{
  "d_model": 320,
  "d_mlp": 1280,
  "norm_place": "pre",
  "norm_eps": 1e-05,
  "positions": "learned",
  "init_std_qkv": 0.0266,
  "decay_shape": "linear",
  "batch_tokens": 65536,
  "seq_len": 256
}
MLP neurons of a small language model. Each row is named by its layer, matrix (up: input weights) and neuron, and shows model dimensions 128-319. Each number is 500 + 50 x the weight over its row's rms, rounded and kept within 0 to 999. Numbers have three digits each.
After each neuron's rows, "fires on" lists the tokens most often at its 100 highest values on Wikipedia text that the model never trained on.

L3.up645:584475594526542484495521574488499467475563526496425456462411464494501447433531439457491421532528430464524468452555499475501557533458479512466512515441462462511575476465469502650526449514597538522523603503538521553556493598480484523533466432543483557541496482435493413475498489515472632500606513512454441471553535530515569470502459495537551454557485476525501464535534555471499494503561499565496547536603441496392500516389499519502508458499502548423496434547511476430549497451524417551458544574586458427486475526414536404446487549477455499510442483517448579549481511487514526461
fires on: "ar", "al", "e", "un", "ited"

L3.up970:491419434461535496575544500482476456478578561487490544536598591519567506437444477516510543626466527479504508374453508396506515445448443489486544584469459523473460489453489531462456506466487523543584498425484510381452420510437468485437538522510497445598481589475456519467569474520451493530448495397464530495546490399489458542444456582532508414441439473549557497442514470523521550477604516502571527415549514539508556543529391515600508511494529549470479471641477498519479421475468492462491537379511415511471485498543394528459521508477478422424491463560609572508534491478400539561
fires on: "ter", "g", "s", "ir", "ch", "en"

L2.up568:528495493588630461447456516339533440499448433546544465464469527476480562483490539422424480510467496458478465520517481520473440426604573584454472465529418543529504572442415461529459539526483452488563464507431492546529550544533480445544447425560491465488513515510464534540487556456479527507545541514562526551501467546545516562479494517544410482432616458564525465489528533614509499445448591435449480468504488435509425463545611519490542515440485515459487479469591561365477522545453476473455476542566434533519515544492556447520459534524477534422587470484520454482511556502447493541
fires on: " s", "inn", "ines", " ass", "all"

L7.up139:516510414486536489446462509521488542515431446511485452420625510511532472453512569474516446491529475450468541499479495562531515516473525473462510523462512554566476396419440531494503516559545599464558525528541513486433415396467504499454536485509564554536524467492512510529472491465483474447493520479494478512520607466453559559540511486467591521433488493475470506551469479526512438470488531530556543446452414452575528444532557491472388430583429646540481555535530368577475526531475451571490550546441422528613521499429384493575455518379457508474567452609462430446563564467488479600
fires on: "ent", " first", "istory", "est", "°", "ient"

L9.up1025:453470555481533451511515592431453570382527516586542533458507448477486469543422544418549494466477455517529547562473433549499597430559480549534492533494390526540438544554501508471477535511507440523542500526497576500512462459513428472448476463479541564575438539504482406534589436457500522473471419572516471478472527542574486495447497523503575383482447453494376537532565492442537425443431475553524463582445484460514496564402469557501508432409483422475468439472502555521565564479452555435389491558479517490499535514388506538524468428568484467526484589517470508537590535563491474502
fires on: "202", " to", " in", " post", " ", "189"

L9.up961:419553556493434503509545412569521508471440523506471517526508574532547484460411496493553454517503573479474502522438415486476464583487525463461400554411495580488556538406450448492536560478530573610485484447499510476536534581490446469499514568587472507424503533512602455475467545449476506495524411468507506403513389534575500544672465468523556503377451466544511529401501462489514439530463502624505546485439508570524462495482531548535453409486436516470527497511420469522484412555495477558520472450521546508482567450488444525506545485393508600517543563512473468467496589517506495425
fires on: ".", " m", " res", " t", " |"

L9.up570:475570508423392412501558569514532439424463535528456558576484537550614504555431514533513500451428472444457523467507428537485508455460530477493576505547416490452507554392581452451519503596516465526471437450490449412551570444444454466571461504527474499443429499518495470483437556505489458447460465504575492434501494436450546561532527582457584452535516447487592417596613539431485462583465535591517489572454502491512498523583533522476467433514481522490451503567448555544548473513480460424504462580510428554504498476494536507522481468530577547507470446558562489485470443520450520517
fires on: " T", ";", " Sp"

L2.up95:522428495401486534471384520551569440466536464462569490497504391452578508463522451530531557391481511431542489413559549447443540528534485470538506557509413474429510501459553447546489570480444505526530490464446601545427542514542559603508484556487493514512619440494538499543545421473501417537466595479409425441473543477436548534414486487602468542465475444516580486536542558496501520549442431554510532459467506517479527478436492544574495452512580380521458507518489601408509582462513528391447622469515549396456429549555477570480504540539474429486486444510582513472436499486480501446
fires on: "ice", "ant", "ade", " out", "k"

L4.up820:486523538472419415490495562496507527480539440486450484405546519484362472421521585435592481414464531584507539562487512494453528539445463464578527512451544453486550435515537584569540570535458515480522538527580558493495526450507519522496454584520475568591463513432551609507596427515523475546538492465511506501508468519571407479605469494567631555497482533556461484514521453565461420410571428498476491509512624578440451491548549434562615458422492596489533605523469451559424416493505515483512547472436461481540509437456471459546505436502439469511528500448477519517454506476448529413
fires on: " p", " P", " Sam", "m"

L9.up123:613525502422438491463537542473581541392498394477566533537530488550444554507534476500443519505552567474491549548554497468601516598427560496437525436480468531452610487481518461532532469563467421448552479498517567589488459439518494492517437458548512508567388434391434475503499528580412558511557438504465516416476572580452538496503509476479524584482654468476485454436515450456475453498505427470475450481494535528446470522503543479349478498407468518522526505500484602521525531458546401568504517503545488482480521519487516486466459567504528455402440506539528511521548513494515481502
fires on: " I", " Sup", " Air", " sup", " an", " Sy"

L2.up1027:514541456527458579536564447504525561440502450487682489572543562479441531416547440514509475532534552474463488588438430550529482488519494418500474450499576448506477533527443438490480570411637618544464434571576556513562555448506585557501529407532505521484432491555443513545414501473467479487546598470447601542428451482541479501556470477517526491483510526545445470515484491511536418514503478453473477459585595443489530484501507489537456523455458471398498508468467570450450472518524438530479416508584550544549468533500459455465537488440517498408492553516494546492502558432484445505
fires on: "est", "ly", "le", "ter", "ar"

L7.up98:445498625528541504453529526506387542519574457535483597542530548559525570495469584465518505539519556576585528567528486460516531452520469479471491536445496495496484448473497504477553490513493487521512538493514502536577480490550473583435580515594515583564525481442513470547481577420589492475488639521527419476590464454452478493491489448398562495501507451593512525450519444479477485510508469467363435495553538572402522533491574401533420540485519527419477520435541466403543546531436440512518583578480503537462518551469483505529511296546460536512557535495492502502538486379423491466
fires on: " e", " as", "re", " o", " trans", " g"

L4.up287:555487523515432527578415529461435405584563596446509457510437473499489477499442558483528434460514455567523416491586508424610515475495568479507482444492487543434482582461524477535551531528398538507578496457478521558542545519545425577459465464477544545564501491458530511525428558443502456509492515504500485433559610426454537520557460523610498555506549459450451500512516544399521472512527527564442471553608477460477461494503485430526482546430480477514475482515384517526432470443526599431484471509525479493540552510519556544405505481516596442466556512515475509589506473629528532509
fires on: ")", "ot", "y", "et", "on"

L9.up602:529521516566481578545418446454408503510451529518536580395572432463485610452530412425460531500534506506552391459560406536501533537542622463484476499468496509542533490497493510552507492543552622454496544630465483537500459426469463487561519525415459467504512435530521514476423461484489545353554526478443531469484476599458546469560424516432569448553461436581462505457518501436541461465526517468472463566523497458419595555488497510526548548519468465464569511596457480416547440524514514444538524480437445513464520510488455534618566536466562490519485495571535550523432585497561464561
fires on: "l", "s", "st", " St", " Bl", "m"

L9.up599:464542481438516487493434479513492484494585523496455542501456392519549474421479517554585499535496498609474460645554495602400522501471587553482427393494457533453443567463479622507503588525478540527466526452438495389481576395573509499592525509522535443541526537489508554405515504431420477500530464579432438494474460436548507549492442569464490558461483425497563482487503489465496520506550620511525490578575501500551527625452543553468578511574546518461417451505461547395475448522540483558445464484492423399473475616516468459548537490559481552542546467557512511521483499514412475511
fires on: " c", " at", " At", " C", "at", " co"

L3.up1248:416464594568499448398448515469504507487569480435571479485470546523477535400519563494613509484442560443531514565450449588463545470530466477481541429558499546567496519510447578540542600478470483537489547573623494398406538494514527443557532390564441627516527591450497536492346464391415498519561566510583454602503450473484510541561510459560431406515503512517552438432512550443580418472543526526514535489471563497509507485477464521469500502554568451516542499520518562535489428526543441497538505504513493442462490460482530466480579419492459564471522501506462546455553557491548524457
fires on: "ar", "al", "ter", "ited", "av", "ale"

L7.up631:416469617550408509505570542468489558502473489519462514592532476480547520443640507522515592422445499546488474586455416544464531515529403455567532496534420489500584567432506506471479513482478502508518449462508496605605467606441518445385576441515522502454502524482467545501426433466486507526564379513543542528539446433488450524572513484426508530491504427537457442476509500565518516490502565484514528443568418502503457523428444555535442467504540527545509389482539540535468476405546423532528494499475530512505429535540431454528585529520538509512446566551463451521545474494463504598
fires on: "ab", "iv", "ib", "192", "minist"

L9.up569:512457562483521443521479568518535518487585542380547488497524438527478563576515499505555537518498502557452587610467440445507475544434516513500430505409528548491443410525443392562572470518495559502609532510536413534500507469529508529405459523494576581459523478483398466436477561573508514571532607501507452481444543631503549506434559503495498512487538457515500504466436461390493417538564456480547332517569447514465507437495538481462538607528483517566523424431571603552448513485503441513491532474501356552541554451470527471483483479503454550486490440544557434504457480445398446502
fires on: " an", " ", ","

L2.up570:547408527467499474451556592515466524510491599502557549509497601529509526462494497496464398476480435522537503517403466521525551505613486429501411479532478523460473426472487555462538415472513447491529487536533551527565422464547550558455494455470521505437517566498486573483450461462488532552523514510488477432503448454554560488461480506624479513527488523564461494490521496527552496502418581457519482636545563560397559437621504511487459547461549550455407513567493457507489572658601414483491423416578451491453453497511540417462499483546496488446475443494516505464508520482527527488
fires on: "y", "b", "ab", " T", "l", "ak"

L4.up1173:500531491539371525456457351530618407600558569537554483576502564531612546571498504540477471452501478500422518556569559435511419484488474502420560501484484509392453458519459490463564523476520502526541463488530495458533579525475485523523511540515584560427534495394498447569464457451540484501557579490517526477453520469530524550407490610533514557537520553461549486448499439486561548449475438559598417546597525600529540471527481495527485488558469561503589489426459508492508455498503518444484481496466480541491539557446455484450491478475552541524473462571529394559523480447477496452
fires on: "on", "ant", "an", "ent", "er", "ice"

L3.up708:508539467465541536451472399484563494575542482508518494505471437506479565474574460494495561618542509381526429510504473426560570475539520506497516513434549436482454442525385455554468443561464479537527513468417446553465499427499543491558490490432562440523568491530529423516488506449563517497545470472464517535579432497508454452605503545500520433537461541522566563545470556537515467503508526559538471523531515500523672500545506537537510455411502540516502412553447391399539498648413496516510495447503498479580437482516578506489471498517552530546496515488563552470426509474403550499
fires on: "n", "on", " |", " N", "ian", "an"

L7.up374:408485606535539418509498516408488544501470434517546467503495532619579526458467444472471522468558433528581418440492476434506474543495504455490494537639455516530500516470477463459457530519430525504540515532456481472495475523564439537572499581457425512525451536558463461490490501606469547513538465493486533455434502550516508498509549543605493496537522480490502545495544399521527591499454513496416435470488490490456521546481449499599445516560544535487581606472458407478492459515500504542440551420409473505511517513515537533413407457601513501502566602518434466470555484633472512602
fires on: "s", "es", "akes", "ins", " of"

L4.up667:494563452478554593503491397479522455527476535548527410484506380482570556558519531533462530471549463437443470556413457513526485433485478532657452483537509501531466548462496470500532486512546513553457547597494499554481490518562522421610525449529475458442515525540526518544469464500489465497431487527435499458569559474445600520536472465541499525519449521506631478498426468562496475406494486506612449590521457504426525443444562576471565397430516494456416486564515400510465578473424514468527440634563442378489519553577515540543375429453519561613542490499486520568509523463467508465
fires on: "on", "te", "or", " |", "ac", ","

L4.up1257:527584463484449533480514460481392440542439556516491519530528506501542501502525446574453558484553460499484478494429537484537516533526552506476549449464490487453488491598467449448534395434460436523473467491458578516517507528516436603505435491474478566616497549522555497518524518480462479459510522493467493537520545492498533580514500519618516431490502494514488529456504504537524441505480493536458526539437517498433491533462475543527500569480519493505473600469529439572475507520470573538460483531335550464439472525398593512511514602446515548703422425605481515497556418460408491462
fires on: " and", " while", "ow", "ed", " but"

L4.up526:508551563482459636589565550413472508474544515546496365443547576364587492471427514536473478525515516455455561451498490467553511574470432452594514615478447456429470550488463533554527533488501534507509512550506611491516499411497545559470518489543428547484594434480394529480499498558531543517533544552585411531497493467501549555562486511586581492483417494512502490497548511565517451485525407515488495493523611410495435393478513420524448524479476514527456515521570465574537535575538501499507365496555530556465491582448416471424457494457455585534537497498425558506503459499481431409
fires on: " Car", "er", "ar", " car", " Hen"

L9.up595:503476506538529440423510502536491470467522545522466499534529577429523467457583576535558440512475552577540486472437481619542525508426519551518603481512499524416491432565472483448464547526580531510445505405478502578514453456467400555463492450419461491494517487536520509530479528582497588561576422547471438480466497520620463456519493504500466498438443540558409483583557504427518498563539516402460552490382418503458557545540540558537517554489567500384393535508539504527492518460473573494535588421462481527513497490500514433510548457497453501515457559493468531579488553424586532504
fires on: " p", " st", " N", " sh", " sm", " t"

L2.up948:532385408549520483468513438523454459466498551534470578452456567450482405457471503454531577552520585479516416464488470485496536512516429568487513546427491585492496489438492632515580493534529461519425493468429495565565585408577451463404480481487472391597464555564571527427523471554505560512516478521474396549462551510533504462455328523453553431478544535462493463462439442532539495550526569532443565446565565500545469455445448496552520481461443402549460508556441494465421379607484456493523557485539563570473436485504484565514501443530552599507502581475582496463474526527496497520
fires on: "if", " of", "qu"

L2.up648:431434464563507601502558477557489440504579480517498504490458483486518590491460517478498473546537539492555369410494456466386450483478505548430547438451454478444497543506472432551446567393538509503454501506494558569495469559501540383510518491445547576480545450461486529486438485464572476412453582449529501515547522571558517502502437436546590472489541481526512497430518516573469432482506429485525519430513490521476513428495572595464417505570400458375519479591484478466526500557502454630463497527499446452428513501545522570447491464514515485553476443548569535582490608459522408513
fires on: "rom", "st", "le", "l", "her", "h"

L3.up662:581562570426415529572518608453484494423478477425395476530468573454521557464498457412452472489534358525471494517510588492525456552484547499463516523535501486432447544527539406557492500497506543520563572480635469456528507509491543509518478492497494448604571407579569453472498424486541506432522510521502431524539495474489532530510532468457568432361494526443442508487498487510424455512571505528465475548474547456378474496514516479444433549473528508513565432538484508474544546557583470448559423526592587490505549548595506416398569456481550469454482582535554560532452527556524487519
fires on: ":", "ar", "all"

L4.up1191:579491541440459592436515530503589476521463502458417534454472506487512551469475479515586440479538463448485499539473494460509449527487498518574552488446450410488470546509455533556554436447564497520542456432549383508548486564500529521545513546457480530486498506556512481443439572525474530449466472619541497590598465575497471546497491511612454574426583581525537478595497482535511516486522499442484417484454512560470599518562494465417553504449433517530496433433443529403369390528495514512603513528539473479533500456498566560529384516461483476484492489479521480537466588459489616526
fires on: "f", " b", "B", " B", "on", " F"

L4.up346:466586561456459570457481402584566481547519541558545484519576432518515475437527593524466483370438477496449433450467553497529510542532504591449472541443501552434535467537422499531529497495447519506510508510600423537484455504435539499487480553494575529514622567505441461561500499516531440547533491498417433479514494515502524512508482425530468458508462470441576553467493498508480503396556457523521436432533546618542416553506602550550576430496486575458540482411538526526586484461528520587414452498508380512539483497501528549551480532518428478502545557523531475526460546558442465549
fires on: "on", "as", "s", " m", "an"

L9.up900:562439524506404488447464563506596479469543467564508545555482496522522471440485563340537495532421473488549472449465435440510429576488448510515481586480483599441409490445456517490491482457567538608498497556499535524536422525496492425479456587499479494397484447533577463502508525525518511404490382446469555489586428519514483508532537492581448452441421574477542422458506525366499481470554437499458507430515569446558450463533526476609492529546544525511553547425571552490506552468535565448550575407505441529503493522386543482516435520502477480502565534527580458454463500520559490512
fires on: " S", " m", " M", "″", "s", " s"

L4.up552:470478527513491428546568420436561539465526564525488525574548525478583497522503540455516546492498506481384532472441534452529448526539537483426369495440543501556425503490556499555499484504559533544613442530520492456541533570563454456558530499450473518503577526426575595504430581511522522514526457452575610576417379385426554534496504538507529500506518414599562515456598581537521443424481502478499450559474461533464557523520521467500382522454444563423518479519506581536435564499562521455508511585434546475538438419522489503523501481475500453447462460432461519434427462417501414455
fires on: "ing", "g", "it", "ited", " by", "ed"

L9.up474:497494499397444578490482548329466540526494559525442505481501451399535498562489479471455460565509428529545426454491509505463501490560531475528480479455436569569454536509494538500336527526452464480560537444515485506443576502524464499480474443431606546478438541465479449531501486515462424516487503533570442414482525499451480598413453552439532541375527554477356535490514553590490549429520380554508387531533405467535438525456482452586510505576434477590427525541442498506481456526508536466409486557509406538484573574489519487445537589562503550496482536577520434573538442508619559502
fires on: ")", " to"

L2.up503:476390488486509442501467514389521518562463434531500461445489582477567518468574533514500598550353513493559500473489567535436477586512436446498584438506449440457466376497495540455531538574457496457492509625532491462565544396579573662503433538494498552450497507595456585557578530516520500521507517504413457592473459465460497535502535508504523544486455495537620518550523612519443510439496557565562473518511541546480532480489478421496452484548515454462493553481508499476583566463511447498443521539490538552616589514492409506536466484543452512452548517420503552510499473514397481410
fires on: "us", "ost", "ed", "ies", "ing", "aus"

L3.up727:498455402466415521555522455475541456502409590504568430436458469507506389563423489489557454473528496478466457542544559502520577585519447500557473526530519508503545453488435517476572476539502468515483432552601557487438485495558391506430489470508432496459464540456534448475466420507492528544473338429575434419500515520507514454411503540420537501500543471481548460507580381554528519473539457600493454444613533467515549513402458514557585520519557560502459540538569541462445426502575587448541514537626567475500505512529541495426565541412474559521537508554591456500579485486540560440
fires on: " of", "e", "D", "im", "ive"

L2.up781:464389462586486465556562492589544452570463418498469498517486513468489479600451475448483476459500477534501495508489421520492439415587526574430465536405539499536509501454529508512520500419539520534434536504491498514479600482468553505522500508649497517417560406578516452529465492485501485547463439574457445465414563525470449495466413421462512524470506479470545417579479524580454543537480516506484508455613489468469518456452484602517450471517458503425573470547522395475403551451435541470549597518448537485500532606503539471587518579434417433459628386507538525560517467564383453614
fires on: "ing", " school", "way", "ple", "form", "por"

L7.up552:411530452542506536467555447590582488421496572542493547414594546511539448407454478502493501418620412582373552514433537433562500461463528528460447565525518491531569523485474486469509459445562482579449459476542437533524380491497450429508512462515490542488541477508544524474445517447429508464487538478481494539465528575473532505435433541494443504503535513426534482439650515564496548559510512472502373461464569435506576509545459457517542461589546577514501582411472387463471428507480422500471470545555477493493518520445561577415483476549551553516502497444485432531529501502459540507
fires on: " B", " b", " At", "B", " at", " sk"

L3.up60:513516499515487489381502501544496474432569518471613539530555542548480490468510422414581496574552530451477509510558485476549544528417479563570456546482599470416560548526514570498476471482460464480433464479577514470612509501509568524419536550536384470522547416375578526530558417520525552534588461432481509500556472515470578548497470541469448469507438494460485484504474503443426526531512576460488517460404460534410461560529405601516528443483422374558441451541462502486534431528457522455521547510529549518540506447420548590498527464579524470491453545578505516444461516391482534399
fires on: "ur", "p", "erv", " of", "m"

L3.up122:572423614532476516571581427496483481466484396613534405483479479569456471538551469475483531552514454572457544496531487539517537487497505461399429459449672613537487421462583556513476456410515484525585484452473503427427470512479448535498443447497421522434380470517440479510446438593564530517537499552525550557511508471523584508452449500500554453559467542501479533516495533484463450593488552455486478498459478450487486474460429594457503560444562636464462512473516489474610523440531481557529441426497545589458520570469486515484563444510514526435508515477513496526470456551528454469
fires on: "all", "h", "ple", "ol", "ide"

L2.up405:575481472454457532556568530521517449475564497476520462451503537429472439469540505419436411498555483516486473438584470568502498428515484500453619531517576553579581484413477520552533467567529445476482525479437531524529577490524442423528483458551561543475556480492513516410537478433420588477527534545440462495487522453515544494505547446560616474549506578521527487441435423418566480450521504528490516472461543384503562483533413516526479539558476547470521521529511470402569503444514531501476522387510507452549584457482481407502491489512427503446574574468504632466495513490500403545
fires on: " of", "al", "es", "ess", "s"

L3.up891:390502471483509542509397526506472460479463442518400482482448558572519526514440476461480413500424462544504461528580495533386534501482384479450518554462418502564512513445463556540524473468560440529445503468529509520495467522566568503393452494577502546501464425470531528541472468435569475542515554505444520531564472462526490398527445489539585594498468458465547407486525586545477553460572543500539530531521556384431453571481440445486496527567464468415460468555462470564429542570496536507451470463468450598515477479522459523515471504466413617478469485451572499515520555486422486527
fires on: " Championship", " compet", "end", " there", " Total", "ours"

L2.up451:417508530471419538616600475467514514445478494568600453569497474594485551587499492441477475614570509547452525497494470402528433484520514481659481565476510573511581499509466586510477544575530558490563478479473597471502539530516438451556505424498476554540560537479413503493514538436449531422495489464505478485560491536561519521499448395563502479479581504505496574402448435452562447511542621479490405511490551504542509508389506497532431503514539507512578534531561461597515427521499568480467502418527379450545525556440514508527389464532450518518474589492515481530411512430524550567
fires on: "s", "es", "as", "vers", "otes"

L4.up1244:516536514444506531572552531358513532432551440474429508493409521478472525385510492546484488470535554481461479498520494613528441529471501515594553479416504508504511630625486413486396465454489534559471484632468438531590468519481572564506546508439529564433495561508508516381497475463426511456456478470527457524614527400445484444553489519544474497577462454438437535422443526561424395472514569488425555527508489527413522486524478416449450537446483475540485514572475506618544517501516422491498503498507478415419544494461580428526538499491516409487562468546456535466466451504528467512
fires on: ":", "uring", "er", "h", " Port", "ort"

L4.up320:481537525554486442492553502542481544537464524460562484447491480405492524551593630538500550589529438586355388459466446539510495456565547579528480552464496590510482536601430572535521465491516493535438534542545453511572528523557540563519482432468518487457591512447546487437579488501488504446520488442471518484518546477530611519475456386515555536560365470558512450398453469574493489456592513535522490600525565545486460468573552613446518485507473550483500518530520464441606475523546489509477524487604475475489497487510460490467416550527520499528494537519460512456453519333522443485
fires on: "ed", "om", "id", " own", "ain", "ular"

L9.up809:530487492478593403506507486501424518491490496485540552520441440515518541446444589507458479514481536518542419480553600508484450462600495521471464452502521509514505479555537513493558560541525514540377479511496585388462526496454510455451495501623562555494506479512514487576595442616479431434496419556492569368546504522507558428538480423588486525423512500469506420500481441462519455512470505431418520499504499442433506495577556518426501556428475581435505470559592631522514426535429496533418516514433529549490549590502421465468487466604547499568630531450475476476556444457559482499
fires on: " p", " g", "a", " a", ")", " A"

L3.up620:487507501400466505424575460480493432552559436534479584498501514501563479507447590498565447451586490556537458491555598488455459371535486448482489466504473446507504562470374529538451492556445545511487443533463578564503458444450418586538502512494505451547462527482439518492486492508503470467454567466601390532519431448467496493475462527477558391563478503512475535559521522519500443504394493533536538524510464478520589562558393452463479552496536598495525458424440518437556597474548518482570447504546511582543564529522535513555460569470500473605490483504408546519453514580583475568
fires on: "ath", "l", ":", "ear", "our"

L9.up476:407571484515551478455395554483569501544515524474454447499510531498511496453543560492469500390510499493421503496435434517423423489386550481534461451483494573417561570483589568548530458553609493570454482541566520567598561443428574551505541478429444503551496511606450516508495470579495458484450468494529469478456519496575521468569520477517481463443530498486613444544484589578444512510484562536503463563477489502528474521482506413525410582586585487457457444456506549545531449530547509512541553462471386494558519461446517540549555481435565555579490463575489466544510445516483568473
fires on: " a", " A", " |", ";"

L3.up267:569480527564440476375496390461516404376456509436446552472495539552549563515483533437511471502470504513552534433548528473504385590537410515473571500496478498537489538518445448525459621475449477533564501457501425613496501572404453445518555400529506504549575542500522471473560454372506444479582475518518470469426567520541432546459396581457478411448467479459472490624448521532442511443463495516457488491484543505498565488498562462448512491454506501530503458443513443502477449513454449471490510492541512557514492480571530477509387442651516435514529519477498569539543448514465452478
fires on: "o", "u", "ional", "om", "ult"

L7.up870:527472498487616543453481407455562447521485553538504527531574452460517489492548589530480525461532442513480424497463621567495548532510556504532572578570513510496478523439499528506430459547491528483540490401470605540515556514499513504515456500567511550438525512563511502482545513530451460558577479526475413515469481529558405489522458486431549492405449562542495405448512444428429446549488522523547551492422474446456379543511578506552464578495468515490465501444406402477584541565479474400530555414482469547548485524466472542466484504494572428529520411436518515565373497574428571469
fires on: "y", "ing", "ed", "e", " sh", " offic"

L9.up281:568500440461587481434489490405614430458407495531547443589513407387503429498521503524438601468436420498523510533515482586497452512530506526542501497451555450459474445451466508540514516462532430479431496466573475461474513589442454506469450612504529563517460548590491434387515482487571502505523450558498524454468546468560543469488503535560480410493599583524501470529533558451516566500467445408424509567486531494510410470518595524427424479519499451481389501454465606556526470461407551532564469442408583491551557543540512430480516533528519538466559630431594560578571469491457449451
fires on: ")", ",", " a", "\"", " its", "A"

L9.up708:583564522551452493493412463442466452458455415502473452536495519522535497526419571500524518605567490536423467515437510432537530520505519534472465539549422557477524580509435570474553559570585385517451544422526446506489495505457527412506646490451468562581593424484471536529552420467560537460468565472463556459550476409479567466555475526494430601512493510521477514468537533537516567534548503518436503486616540572472387593562587526516463532528553512453449471465607502478557550481532474539478486478483414489563518419522615472538524439512511512456504490426433502536486523452489515464
fires on: " g", " G"

L3.up17:539467504413537533555523464494458541462509404569420583495566539427569471465474563526533557600535608565532426578484463537570452431480443560480461424474497455503506408499494488427495531447513484574500555499486466416403547490552456612503453529537503534530408575530486524582519483537548505588400478595471515555443511489510450463464492539479471470480448460392528509473605431475563529556565465493491457454435512435511513539442411559594459481521554452484514478472451514490386476568478523485545555547534566514451454504481468422588475431393523527489517536473485460546518460427527471507
fires on: "qu", " prom", "v", " ann", " requ", "sp"

L4.up321:558535439532538476464521497513488562548496563597497524517392500453484529460450562533530545502551498399423441567478496534513425488544458591421400456603491575472574528417544564495466526460546523503549375485525434511483459412551514477558429521552423554524495495448480474494510439447456434530445527441507471466495511565532554569598524458505513549519493496486559501518541450596494460557548438505428523539521490517459442549577484471462591514511502455481436500474406539461482520499429471441509441495510494496573410456418504573416518463488535574474420514518537517501526530408489472478
fires on: "ar", "an", "k", "ic"

L3.up148:594398459532389521544491458489369445483462526587475491403484561546488492517513507546496473516552516491490521523542522576575491470519505473571555422487442589503525476427460488460485474452498515546530535517500528461469506504555492518468551462476515511449530461457553524392588557543498555488518555489509514473508498474436567444443458499552473460497441471465514517512490465395511393452445500497398453584516432469474544534458473582528435419464517531456585546522422543427484416485536500473504471524496555539532389568472519475494571610506553504530454580512543601432518514567464544585
fires on: "g", "s", "ald", "ell", "m", "e"

L7.up238:551503570508530494467491496452475456482460488493514501472546446392520479449487534466432448547496465475511455490416631510528412436523495451558420529567550350412524524503510431509498507550463458475544577497480594507514520599511454446567490579501533621457460493606492456552509474536534494464524510383477486498515548499532489515467471523459508501481528434429555471492484382455493555594493497525502516558444556570422520549513469435403482485427528556429499579539581466485518496516528476490568498438552541491451489477457484472454507474557499506452531503478425539604476426505533487374
fires on: " in", "ing", "ed", "ep", " on", " of"

L3.up492:504543497572448426531511464565500552492380492540505525543524549534480531527431601485473503464509543440418481403527472492523475393486484510471466507490491495520522567407542492462532505451506504466621546473516500529576497496535466599521516515412478524473525522442484574425517541557502585508459532367490554532490558546487528486474548430444448525567545509578563551417420443506486457491468515423481480535567488498549535462537517466512523524396590390485500520522575530405541513491524499566549393556605529489577457442485509477516540610428430476494472457425419526542402530511531346425
fires on: "it", "et", " of", "g", "ah", "ate"

L7.up1092:434479472498438481510477504521547567627511452503576457470465542504512554562526431463526570476456487557549523405406496511448477479500508383525478452514511444570488597468440486552506522589410481434555535542601530514560470535454537508571450450546529525524494551440461469485437606432536478443535457481417383521521513515477478509516409493440556559489516467526568462559490541552491479545517407473437430513517558477423476525435531460533499547522491523497545528499576485436511437424566569567429525516463502573551538447462383551456546517536472526513598471467485507409477452571485514504
fires on: " a", "en", "em", "ed", "ing", " the"

L9.up781:538426505524463575594472590574448558526531510469390535428487528497466507497462572483470495578533523531392479493461525502496580496588528435567515426413436505502519441442463492562519459464463605500419452522495597529495469506532561539554526561476454444568471459533497461541480415492557448390475553530505501613520562578601623544538464497566500495601524495578461566449517522548533540438546476507496451552453478489480465449516474447498494504475505521411550533450432494503508499477524472507458485587507523525475478529494560508502443585444550532634475505450562458447471485481521475479
fires on: " and", "ently", "ly", "ed", "l"